config = dict(
    norm='rmsnorm',
    rope_base=10000.0,
    bias='none',
    warmup_steps=0,
)
MLP neurons of a small language model. Each row is named by its layer, matrix (gate and up: input weights) and neuron, and shows model dimensions 368-431. Each number is 50 + 12 x the weight over its row's rms, rounded and kept within 0 to 99. A neuron's up and down rows have the sign that makes its largest values positive.
Before each neuron's rows, "fires on" lists the tokens most often at its 100 highest values on Wikipedia text that the model never trained on.

fires on: " | ", " ", "; ", " | +", " approximately ", " / "
L16.gate1268:53 40 58 67 53 48 43 61 47 82 62 54 34 63 64 50 52 54 51 59 48 67 62 59 44 51 60 53 49 48 46 34 69 64 36 23 52 59 60 55 58 56 49 26 32 48 46 57 53 38 58 71 62 51 29 51 64 42 49 51 44 24 50 55
L16.up1268:50 38 58 39 41 54 57 65 49 56 43 51 63 54 49 54 67 44 47 53 47 56 72 25 32 51 62 61 68 34 60 59 60 42 63 57 28 41 52 45 39 47 50 61 50 42 73 61 69 56 49 58 53 59 43 66 26 62 48 24 39 48 43 56

fires on: " | ", " (", ") | ", "–", " | −"
L16.gate389:59 67 79 41 25 53 39 36 75 69 55 53 51 36 63 39 77 51 61 58 37 58 26 27 59 58 80 44 57 62 49 37 53 34 64 55 43 35 42 53 30 52 51 42 49 59 50 66 56 46 43 65 52 65 55 51 80 54 56 28 48 29 43 48
L16.up389:39 61 49 73 66 43 68 47 53 61 24 44 46 40 33 44 38 43 61 48 51 59 38 63 43 36 50 58 65 42 33 56 45 54 71 45 57 60 24 38 75 62 34 38 56 60 22 49 57 48 76 51 44 84 55 48 23 46 43 46 58 50 54 26

fires on: " | ", " (", " human", "; ", "+", " nuclear"
L8.gate977:47 60 40 55 39 69 66 27 36 69 68 65 51 73 47 58 51 34 77 42 48 40 39 42 36 46 49 44 39 70 47 52 44 64 57 47 55 61 47 48 47 70 32 36 37 53 50 56 47 60 39 49 48 58 59 57 56 41 88 49 47 60 63 56
L8.up977:66 58 43 61 37 49 61 43 43 37 66 42 49 79 43 44 59 53 49 39 44 58 47 33 57 47 44 56 31 50 44 57 57 64 60 72 50 52 69 38 28 34 48 26 49 47 43 48 50 51 54 64 47 77 30 38 46 38 70 42 52 46 46 47

fires on: " sh", " Sh", "sh", "Sh", ", Sh", " | "
L8.gate1389:49 63 58 54 53 58 53 38 34 50 49 48 35 82 55 42 56 48 47 43 50 35 37 46 40 70 70 49 68 44 45 47 73 49 53 47 54 58 50 54 57 36 42 51 57 36 84 39 55 49 61 29 50 39 68 35 47 63 26 51 63 61 36 54
L8.up1389:51 50 55 73 32 41 61 47 32 61 65 40 41 61 59 47 82 30 52 40 73 50 52 57 43 42 52 38 47 41 67 53 43 43 36 54 73 53 51 59 42 58 49 58 52 45 65 40 38 30 45 48 51 61 36 47 33 45 44 34 39 64 54 46

fires on: " | ", " ", ") | ", "% | ", "; "
L16.gate572:50 68 58 51 65 47 62 45 37 46 47 61 35 31 18 52 80 54 50 66 42 81 59 73 65 37 54 35 49 57 42 72 39 40 70 37 69 43 51 64 61 36 55 57 42 65 65 43 33 48 68 48 40 49 56 44 59 55 43 29 50 39 71 60
L16.up572:49 60 61 40 51 51 43 59 60 76 50 46 47 52 65 52 39 57 61 52 40 44 33 58 48 51 54 41 61 62 29 61 49 64 38 56 46 43 73 60 46 58 62 58 61 69 47 52 45 29 27 52 47 55 58 33 60 52 59 61 53 59 44 68

fires on: ")", "\n", " She", ", she", "ler"
L16.gate360:23 35 46 51 31 59 37 42 50 64 51 28 58 33 39 54 54 43 52 63 73 51 39 64 50 55 64 63 71 56 77 59 61 37 39 66 48 53 37 53 57 46 30 55 36 55 47 52 41 58 49 56 57 45 57 55 64 56 38 63 50 40 54 43
L16.up360:38 61 51 39 55 60 52 32 75 45 55 33 31 61 54 39 62 71 50 52 56 43 59 52 54 52 40 40 46 48 36 56 28 41 44 46 69 33 47 54 60 56 69 49 43 75 47 67 61 58 51 55 55 69 35 47 47 38 62 56 67 63 44 61

fires on: " to", " by", "=", " as", ") |"
L16.gate309:51 43 22 44 58 25 34 39 66 56 55 30 56 51 36 60 52 54 65 29 55 59 47 54 51 50 44 63 43 53 31 55 63 37 41 54 71 61 60 47 54 56 45 55 52 40 44 69 45 30 51 54 50 64 62 73 30 58 59 41 45 54 54 53
L16.up309:54 43 30 39 59 44 60 25 34 42 72 48 70 80 42 60 52 55 71 68 49 50 56 66 58 30 42 57 56 43 61 67 53 48 48 48 50 61 58 36 56 62 45 77 58 46 42 45 57 23 59 52 57 41 50 47 42 50 37 59 49 45 52 51

fires on: ", ", "-", "| ", "u | ", " ", " | "
L8.gate1166:59 68 52 35 34 47 53 45 81 84 51 55 43 53 63 43 51 29 67 45 62 47 57 50 68 29 62 57 57 42 39 40 47 44 45 70 69 36 41 56 40 62 36 48 52 61 18 38 50 47 40 42 46 41 41 52 71 41 49 39 45 58 55 40
L8.up1166:51 24 76 60 49 44 53 63 67 65 42 58 57 65 25 41 66 34 66 55 67 57 74 54 51 48 50 34 54 28 61 39 47 52 24 41 45 35 57 55 43 57 37 56 56 57 63 54 48 45 47 49 55 47 54 50 40 46 49 41 50 48 42 50

fires on: "\n", " | ", "\n\n"
L8.gate1982:45 36 90 47 58 60 50 53 59 48 66 46 44 42 46 32 48 51 55 43 59 38 35 52 47 60 63 64 48 59 58 63 54 65 48 72 41 61 59 47 57 52 54 85 45 41 45 54 58 57 38 63 40 43 44 46 45 58 42 39 64 46 57 45
L8.up1982:56 49 38 48 46 35 52 33 44 44 37 72 43 55 33 34 70 49 64 44 45 49 32 57 58 44 26 53 24 73 32 44 66 37 46 31 53 64 62 42 49 44 37 46 79 42 45 27 48 49 81 47 58 50 25 68 64 40 61 44 17 78 23 53

fires on: " | ", "2", ") | ", " has"
L16.gate1506:60 54 40 53 70 42 83 48 28 53 42 48 52 61 54 62 58 56 46 40 40 52 48 60 42 45 62 57 57 62 58 54 52 55 35 49 59 39 33 53 59 47 49 57 25 38 41 45 52 45 48 46 24 74 73 34 68 75 55 32 47 42 52 69
L16.up1506:45 49 76 44 39 55 75 55 48 22 56 56 45 69 30 55 31 45 54 39 48 56 58 41 51 61 71 25 46 47 73 55 49 57 40 54 41 39 73 48 33 68 76 39 50 45 49 57 36 41 47 53 48 38 55 34 53 52 37 48 64 48 43 57

fires on: "°", " and", " '", "\" ("
L8.gate145:55 48 33 58 35 64 41 52 48 50 35 50 38 65 56 53 47 37 55 56 35 62 40 38 57 66 43 56 30 55 39 45 48 48 64 40 56 49 45 59 43 56 17 45 54 43 43 38 66 39 43 35 76 48 30 52 46 61 45 48 55 64 47 40
L8.up145:45 66 54 53 68 75 46 41 68 44 45 17 51 51 39 72 41 37 29 49 51 50 57 54 61 49 42 57 24 40 60 65 52 46 43 33 49 82 54 57 41 32 19 53 55 75 59 47 42 37 49 23 53 45 23 55 56 54 51 42 69 52 46 52

fires on: " | ", " by"
L8.gate463:50 42 47 66 61 29 31 54 44 73 57 37 47 55 61 68 59 52 33 57 37 66 42 30 56 52 32 54 35 35 42 52 58 70 63 43 38 58 79 50 37 53 47 76 46 33 52 45 39 62 58 52 68 39 65 44 35 49 54 56 54 55 51 50
L8.up463:37 58 67 60 55 34 38 53 86 58 37 57 45 44 67 46 44 38 27 64 54 38 71 11 55 62 87 54 58 54 50 65 50 51 44 33 48 61 60 48 48 59 50 51 51 72 56 52 65 71 30 60 37 51 50 51 49 51 60 56 26 42 71 61

fires on: " =", ")", ") =", " film", " | "
L8.gate2007:53 46 29 62 61 51 62 55 41 55 56 51 63 36 35 41 46 26 55 46 65 60 42 46 44 58 42 79 52 62 61 40 55 57 47 50 29 51 60 54 37 63 42 42 54 54 53 62 32 29 70 31 48 38 48 65 52 56 60 67 40 61 37 37
L8.up2007:54 19 46 45 45 55 44 39 52 45 47 55 54 42 41 27 65 52 71 48 56 44 44 52 40 76 48 47 58 50 50 51 39 32 50 39 67 57 59 49 18 49 52 39 52 55 49 45 47 62 38 34 78 38 65 41 28 43 30 62 39 42 59 57

fires on: "\n", "\n\n", "Sc", ".", "/"
L16.gate913:54 64 48 44 24 52 65 59 52 46 47 30 65 34 39 39 39 54 70 42 17 69 63 55 32 51 55 51 31 35 42 32 34 49 50 35 58 54 39 50 48 34 39 62 57 48 46 31 56 49 52 42 38 62 77 53 41 44 57 57 44 57 23 30
L16.up913:53 46 74 55 44 49 45 21 31 42 44 59 56 48 51 54 32 52 67 54 65 68 32 33 26 48 62 45 54 56 27 65 59 47 30 61 33 65 46 45 51 57 40 57 55 27 45 52 48 49 32 78 44 56 54 71 48 66 45 51 42 54 64 72

fires on: " | ", "–", ",", " - ", " (", " |  |  | "
L16.gate262:45 38 42 51 40 46 51 56 55 45 53 50 79 52 29 44 54 26 52 64 50 50 58 55 66 34 52 52 37 55 61 34 68 57 58 58 36 33 60 73 67 30 45 67 67 39 22 45 55 59 43 48 55 60 62 51 33 71 46 66 53 46 50 50
L16.up262:69 55 64 71 37 43 54 50 49 75 59 63 46 44 49 32 42 40 44 65 57 75 60 35 58 71 64 53 39 40 55 63 55 43 48 48 37 33 50 53 57 59 63 61 68 49 52 49 58 48 38 33 59 24 24 53 35 78 54 40 38 47 57 36

fires on: " (", " | ", "ia (", "; ", " - "
L16.gate138:34 51 61 48 47 53 48 44 76 48 66 58 37 59 44 54 47 78 62 38 59 49 34 53 51 31 63 31 57 44 46 48 57 45 59 49 31 60 56 35 66 31 24 49 33 46 31 59 60 65 66 63 27 34 54 59 47 61 43 46 49 39 40 33
L16.up138:55 40 26 72 60 57 42 35 65 20 67 47 39 66 65 45 58 47 45 31 54 58 55 61 64 36 56 54 72 58 59 56 57 44 59 30 65 56 39 57 47 40 49 53 52 48 68 56 45 46 54 56 60 60 67 58 45 58 38 48 52 36 51 53

fires on: "; ", " | ", ") | ", " (", "; | ", " | — | "
L16.gate1920:54 48 61 64 57 54 57 41 64 60 51 56 41 61 50 40 49 51 49 56 57 55 52 34 61 54 36 38 50 59 53 59 53 47 73 34 52 64 35 51 52 42 65 53 43 39 51 62 47 53 65 38 63 66 42 59 57 52 38 67 43 52 34 57
L16.up1920:65 54 45 56 49 52 44 33 44 61 55 63 58 49 37 35 48 68 54 55 56 48 53 64 40 48 73 58 61 36 52 51 55 48 41 35 57 48 52 40 32 47 61 38 38 51 48 59 50 57 59 22 54 48 40 59 58 50 40 36 47 44 53 51

fires on: " | ", "; ", " U"
L8.gate1024:40 46 63 51 52 44 62 58 53 59 34 49 48 58 39 34 40 51 46 69 44 48 58 29 50 60 43 80 55 64 47 35 36 40 46 50 72 58 43 29 41 54 63 62 24 42 53 45 42 45 52 30 38 18 51 80 48 49 53 57 35 66 51 47
L8.up1024:70 42 36 58 57 54 39 37 43 47 56 62 33 48 50 39 65 43 46 50 52 55 65 62 33 71 44 67 40 60 50 42 50 51 38 51 39 54 59 38 58 61 51 60 64 53 24 29 45 73 58 45 57 53 25 51 58 29 54 40 30 53 51 71

fires on: "| ", " | ", "\n", ") | ", " | April "
L16.gate1507:34 64 45 59 61 52 35 41 60 53 45 54 62 54 46 39 41 53 42 46 67 66 80 58 26 53 51 29 82 43 43 45 73 40 62 65 55 51 51 31 44 50 29 54 49 63 48 49 55 59 60 55 37 58 59 36 52 56 48 79 53 56 38 51
L16.up1507:72 44 50 64 49 55 53 22 52 66 60 46 38 66 65 57 46 45 57 53 65 71 66 39 72 36 80 59 56 45 68 54 45 55 58 36 56 51 39 44 68 67 61 62 71 56 64 49 48 42 54 60 57 46 41 57 46 81 50 68 60 71 66 52

fires on: " | ", "| ", "–", " (", "/", " "
L16.gate606:60 31 60 55 54 53 70 47 56 46 56 44 46 60 54 51 40 51 46 50 41 38 47 55 53 47 37 51 56 64 48 57 49 50 75 21 63 76 49 42 70 50 39 41 66 46 60 39 60 50 46 63 71 45 53 79 61 43 38 47 57 65 42 51
L16.up606:42 47 65 60 54 57 49 38 43 37 50 54 63 44 55 49 53 33 52 53 47 58 59 61 48 52 46 53 49 44 52 47 49 68 36 57 56 32 50 52 50 67 24 38 58 68 39 53 41 53 50 50 76 50 55 57 57 36 56 51 56 60 52 57

fires on: " ", " | ", ", ", " more than ", " to ", " ("
L16.gate1630:47 35 37 50 52 50 47 22 51 44 62 60 54 75 44 52 35 57 33 81 42 56 43 67 51 76 34 45 61 60 29 58 53 46 52 61 51 57 73 66 44 62 40 44 46 64 17 49 61 48 55 81 35 26 38 46 51 53 58 69 40 45 49 65
L16.up1630:34 42 44 47 41 43 63 57 34 58 52 77 33 61 31 51 64 37 49 46 52 46 54 57 48 40 32 43 36 31 39 62 50 66 43 50 46 55 62 64 51 54 65 44 46 67 67 45 42 74 49 45 66 37 51 48 62 38 50 52 66 40 17 64

fires on: " | ", " mm (", ".", " (", ") | "
L16.gate1700:62 59 68 39 27 39 41 58 55 48 58 47 37 38 52 49 44 38 60 57 08 40 64 51 35 61 61 44 53 38 79 44 45 46 66 49 65 38 56 51 58 55 53 43 66 55 56 37 48 23 57 53 65 41 61 56 57 69 59 42 37 48 58 50
L16.up1700:47 60 62 46 39 72 75 58 52 51 54 52 39 46 47 40 51 34 45 61 53 36 50 42 47 21 27 45 45 41 53 47 61 55 72 38 44 66 33 49 27 24 55 51 80 28 57 55 53 69 64 28 38 31 48 64 59 54 67 36 30 34 46 57

fires on: "."
L8.gate587:67 51 38 43 43 54 61 29 49 39 47 62 57 52 69 38 78 41 37 47 51 45 42 64 67 51 46 50 35 57 58 30 43 57 44 56 22 51 52 72 31 52 48 51 49 45 45 68 60 44 34 26 52 51 20 50 56 43 43 41 55 62 39 67
L8.up587:48 46 50 45 52 41 66 34 57 51 51 52 52 39 59 33 37 74 58 47 42 39 48 62 28 48 50 65 43 72 39 44 49 31 55 41 34 61 27 64 40 31 55 48 58 38 44 49 48 23 59 59 62 47 37 43 54 62 26 59 58 51 49 40

fires on: " | ", "-", "; ", "as", "% | "
L8.gate342:43 61 53 42 42 63 61 40 33 48 50 39 48 69 54 65 49 35 54 48 64 35 27 34 56 43 38 42 31 37 52 59 33 45 53 36 43 60 44 34 48 47 40 43 52 65 65 29 42 51 70 48 38 65 66 41 40 68 49 34 78 19 62 70
L8.up342:51 45 49 59 49 36 65 34 52 43 35 50 42 54 64 67 43 38 28 48 47 60 49 43 44 52 54 60 40 30 45 59 43 51 43 40 42 65 66 48 34 57 24 47 67 51 75 37 43 47 59 47 45 61 50 31 53 29 57 23 52 32 47 70

fires on: "U", " U", " | U", "um", " (U"
L8.gate544:46 49 40 49 43 57 45 51 58 46 45 43 54 43 39 52 45 47 53 49 49 39 56 40 66 69 42 29 45 75 55 63 28 52 72 44 72 52 50 39 62 66 64 33 50 57 43 24 43 58 56 48 45 57 48 32 49 50 51 31 37 59 46 41
L8.up544:43 60 37 56 42 56 46 47 48 58 53 56 42 69 52 59 46 49 79 58 39 54 72 41 42 44 39 73 52 53 60 65 58 83 23 46 61 53 50 57 36 37 66 62 62 51 55 25 70 55 63 63 42 66 20 37 55 53 53 53 39 62 32 53

fires on: " | ", ".", ") | ", "| "
L16.gate1981:48 50 59 56 63 54 63 35 59 53 61 58 55 52 59 56 68 44 41 41 46 65 46 56 57 46 45 46 52 43 60 54 25 56 71 47 50 53 40 64 54 52 51 58 64 40 60 75 62 54 37 51 49 57 46 49 66 57 52 53 37 42 62 47
L16.up1981:46 66 59 51 52 61 38 35 65 58 44 54 37 54 49 52 34 52 62 39 39 28 51 65 62 51 48 48 68 61 29 17 61 44 26 42 38 43 75 57 16 54 37 28 51 34 47 43 43 67 43 67 37 45 61 52 38 51 62 41 87 57 62 63

fires on: " | ", ") | ", "; "
L16.gate437:47 52 55 49 40 37 54 51 70 39 44 48 66 49 54 67 48 49 46 47 51 37 36 54 53 51 54 43 26 53 53 33 41 49 58 40 48 28 44 41 56 44 39 54 79 49 50 49 55 46 48 65 39 58 51 47 63 62 46 55 44 48 76 53
L16.up437:48 74 58 48 51 55 65 58 67 55 41 52 34 66 51 37 73 61 45 39 49 36 46 57 50 49 50 62 59 48 63 53 33 47 52 43 47 62 68 59 36 41 58 53 65 46 68 53 61 56 53 32 26 57 59 38 53 69 54 37 51 58 56 29

fires on: ".", "Y ", " | L ", " ", " | ", " | W "
L16.gate2008:47 52 58 82 61 48 49 35 51 63 54 40 46 58 59 42 24 65 64 60 57 58 61 64 20 65 68 49 81 31 46 57 47 52 66 49 48 36 60 51 59 50 73 68 44 52 38 54 64 49 40 45 67 64 33 47 66 82 45 56 58 55 49 43
L16.up2008:56 32 67 56 76 54 60 43 40 49 56 50 35 58 58 41 71 51 37 34 49 76 50 44 43 54 78 47 48 71 57 42 35 55 44 43 44 56 66 65 63 61 90 42 36 43 45 45 63 38 51 53 55 65 56 57 50 80 39 53 84 25 47 61

fires on: " | ", "% | ", " ("
L16.gate620:61 62 85 34 38 60 54 59 32 48 59 67 28 58 59 66 41 54 47 62 57 48 63 51 58 56 78 69 52 74 52 47 63 44 25 69 37 33 40 48 41 46 22 58 32 58 34 45 79 43 34 77 37 40 56 51 43 47 52 71 57 46 66 42
L16.up620:36 56 27 58 59 48 40 24 37 54 39 47 58 47 63 35 54 46 46 35 59 46 74 78 51 45 31 57 71 40 48 52 48 50 30 66 34 62 60 52 55 42 62 69 53 39 59 68 52 42 36 42 59 41 67 26 39 67 57 55 61 43 58 46

fires on: " | ", " (", " |  | "
L8.gate1791:50 52 49 44 52 45 38 63 71 59 54 52 60 54 44 20 46 54 61 55 50 43 47 30 55 40 50 57 43 55 62 40 39 36 43 24 48 55 65 75 61 61 33 45 71 47 51 64 46 45 55 57 56 51 46 44 66 48 28 39 28 40 34 59
L8.up1791:14 38 62 45 26 42 59 69 67 30 57 41 59 42 57 25 63 53 37 59 39 52 45 41 39 46 39 49 58 50 50 41 59 49 46 48 52 49 28 29 34 48 42 22 65 42 55 48 58 47 48 56 55 68 52 37 54 47 60 57 57 66 58 52

fires on: " | ", "gl", " ", "°N "
L16.gate369:60 40 59 54 41 74 45 50 40 79 59 64 38 50 52 67 39 50 52 43 42 83 41 58 34 34 45 50 59 54 49 25 49 50 28 44 50 46 42 57 68 43 49 58 36 41 49 62 59 28 47 59 59 50 59 35 74 47 49 36 50 41 45 33
L16.up369:63 75 62 45 55 44 77 37 77 67 48 49 38 54 38 66 63 62 56 43 41 51 33 40 43 53 64 61 50 39 43 43 39 49 54 66 60 58 55 64 34 58 50 33 69 62 40 65 67 53 40 52 49 35 44 59 59 36 51 40 46 41 83 45

fires on: " | ", "-", "0", " –", ") | ", " ("
L16.gate1056:56 41 20 63 50 67 51 52 49 44 45 49 57 49 56 56 47 11 59 62 44 49 62 42 65 43 42 51 56 79 50 55 41 41 39 48 72 68 64 56 40 56 62 41 36 45 63 39 49 47 70 47 45 37 47 36 30 62 50 38 59 34 42 43
L16.up1056:54 49 30 27 49 30 50 40 52 47 24 42 45 49 43 44 57 61 43 60 55 30 38 47 58 34 59 59 51 25 41 65 72 36 28 46 30 36 55 53 70 53 46 44 57 88 61 51 38 39 54 52 53 72 59 55 55 69 49 52 43 55 61 71

fires on: ":", " | ", ".", "' "
L16.gate1842:60 50 45 35 56 53 60 51 33 46 74 63 39 48 42 44 45 49 21 44 34 72 56 41 42 55 34 51 31 33 48 49 31 45 50 43 50 39 69 72 47 60 46 54 52 68 37 51 60 48 53 42 55 40 24 58 70 46 63 55 49 57 78 77
L16.up1842:51 49 53 58 68 51 47 41 52 38 43 60 62 57 49 66 39 46 42 74 50 50 44 61 43 66 44 41 40 70 49 28 60 26 61 44 37 55 57 42 52 50 58 63 29 48 56 32 69 51 73 54 56 20 60 50 64 47 38 28 59 53 43 51

fires on: "\n", " | ", ") |", " ("
L8.gate1387:30 37 62 50 35 43 64 45 41 40 64 48 52 60 56 49 13 38 60 68 46 51 58 49 46 66 52 52 47 49 67 72 51 47 41 58 53 34 58 52 48 51 25 34 28 55 40 44 56 25 54 64 58 45 47 62 50 69 62 61 49 56 60 43
L8.up1387:52 46 45 60 17 40 50 45 60 55 61 51 50 69 20 41 62 57 48 54 55 39 38 50 28 32 63 59 43 61 43 55 60 49 51 49 46 39 42 51 38 55 40 37 40 46 45 53 36 52 52 42 29 40 62 50 41 37 50 21 38 36 46 37

fires on: "–", " | L ", " | ", " | W ", ") | ", " there were "
L16.gate720:41 70 37 60 50 43 51 53 56 34 28 56 36 41 39 50 29 37 49 51 31 67 79 58 41 50 37 42 68 69 38 50 60 42 66 58 36 65 57 36 37 60 40 64 33 60 31 59 60 40 46 62 60 45 54 52 45 51 66 27 50 49 56 46
L16.up720:46 37 59 68 65 61 42 15 56 50 75 60 38 57 56 52 48 30 51 44 46 63 51 26 40 50 42 37 56 40 45 44 42 49 57 75 65 44 62 45 53 41 63 60 36 47 63 42 47 28 76 63 32 43 34 45 69 66 47 40 72 37 55 43

fires on: " (", "\" (", "(", " man", "s ("
L8.gate128:44 50 36 54 35 45 51 56 65 62 56 41 39 52 50 57 28 48 51 30 51 63 49 94 46 38 65 32 59 50 48 57 39 36 72 28 64 54 34 62 80 40 60 54 43 68 56 40 73 37 40 57 41 45 39 67 41 44 50 61 69 55 34 59
L8.up128:47 55 59 25 53 47 62 68 29 42 39 42 54 47 47 41 58 38 44 36 44 58 61 41 30 40 37 41 52 42 51 64 55 58 58 40 57 61 42 72 17 43 38 34 38 65 38 44 71 60 24 27 54 49 73 48 63 51 50 44 50 47 59 45

fires on: " | ", "| ", "–", ") | ", "1", " R"
L16.gate1574:56 43 46 40 49 51 63 42 47 52 39 51 45 66 66 50 61 38 40 52 73 62 17 23 64 54 54 48 56 42 64 51 49 52 65 43 48 58 56 53 43 33 64 29 59 40 41 61 43 59 43 70 49 60 56 31 48 36 32 50 56 54 36 37
L16.up1574:52 26 44 49 40 50 62 61 59 56 41 35 57 47 54 44 60 44 61 48 52 92 68 40 49 41 64 58 70 30 42 61 49 58 54 41 41 60 82 42 42 45 51 66 68 43 54 36 52 68 37 67 41 41 44 53 57 42 52 52 70 40 43 45

fires on: "; ", " | ", " | L ", "–", ".", ", "
L16.gate2010:56 60 58 52 55 36 42 53 40 59 54 61 51 46 41 66 50 41 69 40 49 40 57 38 56 31 66 51 59 57 36 50 53 47 54 46 44 63 49 32 21 51 46 62 43 24 41 61 44 49 32 48 48 37 52 54 62 49 46 45 32 41 42 45
L16.up2010:43 59 56 66 40 45 61 51 55 47 58 69 42 31 52 62 55 50 28 41 47 64 58 13 21 46 45 45 76 66 50 65 52 46 46 42 60 42 55 43 56 57 60 57 56 53 50 54 43 33 31 50 22 45 31 34 32 48 57 43 59 60 57 65

fires on: " |  |", " | ", ")"
L8.gate1004:48 55 37 43 49 55 67 45 67 61 57 61 38 44 59 45 55 51 58 46 49 49 66 43 29 74 58 66 73 53 65 49 45 30 38 51 44 44 54 61 40 68 28 62 43 50 77 49 68 18 33 53 58 54 69 56 72 43 34 58 33 56 42 53
L8.up1004:59 37 64 41 51 43 58 41 59 44 50 38 43 45 47 61 48 61 64 62 59 44 36 37 62 33 70 39 39 51 27 39 39 62 37 64 41 27 51 45 48 59 37 33 55 76 42 49 53 56 38 68 32 93 40 46 39 44 66 35 57 50 46 39

fires on: " | ", "; "
L16.gate909:55 45 50 38 32 48 58 53 63 52 74 41 40 45 57 45 72 47 57 64 60 39 42 38 42 31 63 61 35 26 51 27 51 38 46 29 45 46 66 59 75 62 27 56 60 50 72 41 47 35 62 37 63 34 61 50 33 45 46 43 48 54 53 63
L16.up909:44 54 51 49 39 49 57 49 61 47 79 57 42 56 40 47 72 49 46 49 45 42 56 43 64 61 58 54 44 43 32 23 39 53 27 54 63 55 57 60 53 41 58 45 57 50 44 35 63 42 62 37 45 49 33 49 63 74 45 37 46 55 53 73

fires on: " | ", " - ", "% | "
L16.gate1581:52 58 78 51 41 39 54 33 50 62 67 56 66 64 51 15 46 45 53 47 48 41 49 45 61 53 48 66 38 49 61 46 59 49 37 37 52 44 40 57 45 46 52 60 50 16 49 65 50 51 70 27 57 54 68 63 61 68 59 50 49 43 50 59
L16.up1581:60 67 59 52 39 68 48 64 60 42 65 56 60 57 48 45 54 50 23 67 62 37 50 57 53 85 47 52 57 41 25 46 53 45 53 50 49 29 52 58 40 44 65 49 42 54 59 57 52 44 52 47 48 42 49 49 63 61 55 50 42 42 67 48

fires on: " |  |", " |  |  |", " could"
L8.gate1315:52 43 58 47 54 65 50 56 37 56 39 58 39 45 59 64 54 67 40 40 52 44 43 36 41 63 52 56 60 41 49 58 55 63 38 76 59 26 68 50 42 44 44 51 56 33 61 60 35 51 40 54 37 75 65 44 65 53 42 44 39 44 48 32
L8.up1315:35 51 48 53 45 54 43 49 42 43 30 47 43 33 57 52 26 62 51 55 56 45 52 52 43 64 46 46 42 47 52 32 37 59 51 80 62 37 76 53 62 34 41 50 41 60 60 57 37 48 54 60 52 85 36 50 58 39 63 32 43 57 39 51

fires on: " and", " &", "s and"
L8.gate1577:73 44 37 68 35 55 47 56 47 69 64 41 46 63 42 58 53 47 45 42 39 52 49 49 39 72 55 52 48 66 49 42 64 41 45 56 59 74 41 66 54 38 51 41 50 38 47 50 47 54 47 46 40 66 32 45 52 41 38 53 69 66 49 58
L8.up1577:47 53 30 27 54 32 85 32 57 32 72 31 55 56 28 69 62 60 54 37 61 42 73 43 58 51 66 46 42 40 51 28 62 65 68 53 45 53 38 54 56 51 37 56 65 48 63 45 52 69 61 44 62 44 49 61 64 30 53 44 48 69 60 40

fires on: " | ", ") | ", " | L ", "% | ", " | W "
L16.gate2003:34 43 45 44 54 66 68 28 17 32 30 56 51 47 64 65 69 40 42 58 65 39 50 37 56 53 52 48 35 42 37 46 49 55 54 69 80 31 62 61 40 51 58 39 35 39 70 48 51 40 33 57 60 40 33 51 49 60 50 29 64 57 44 42
L16.up2003:41 34 58 50 53 54 58 40 29 60 69 40 50 29 62 37 70 41 22 40 58 73 57 50 39 51 78 41 73 42 35 45 43 43 48 46 57 60 42 65 48 59 59 65 36 60 53 51 49 39 30 48 51 49 43 46 51 45 60 45 44 31 49 56

fires on: "\n"
L16.gate1909:53 52 40 59 67 45 70 43 61 47 38 51 54 38 52 41 58 48 49 63 39 34 28 51 51 44 70 57 51 34 50 51 55 43 27 43 73 43 50 54 60 56 39 54 60 56 48 55 36 60 58 66 40 43 49 53 58 42 26 54 36 54 29 51
L16.up1909:68 30 53 54 45 67 40 39 43 53 41 44 50 48 48 52 35 28 48 37 58 64 55 27 48 47 74 44 48 60 54 51 49 26 36 43 41 44 48 65 61 63 36 48 44 44 29 33 67 68 60 70 38 55 65 71 66 21 43 42 47 71 60 34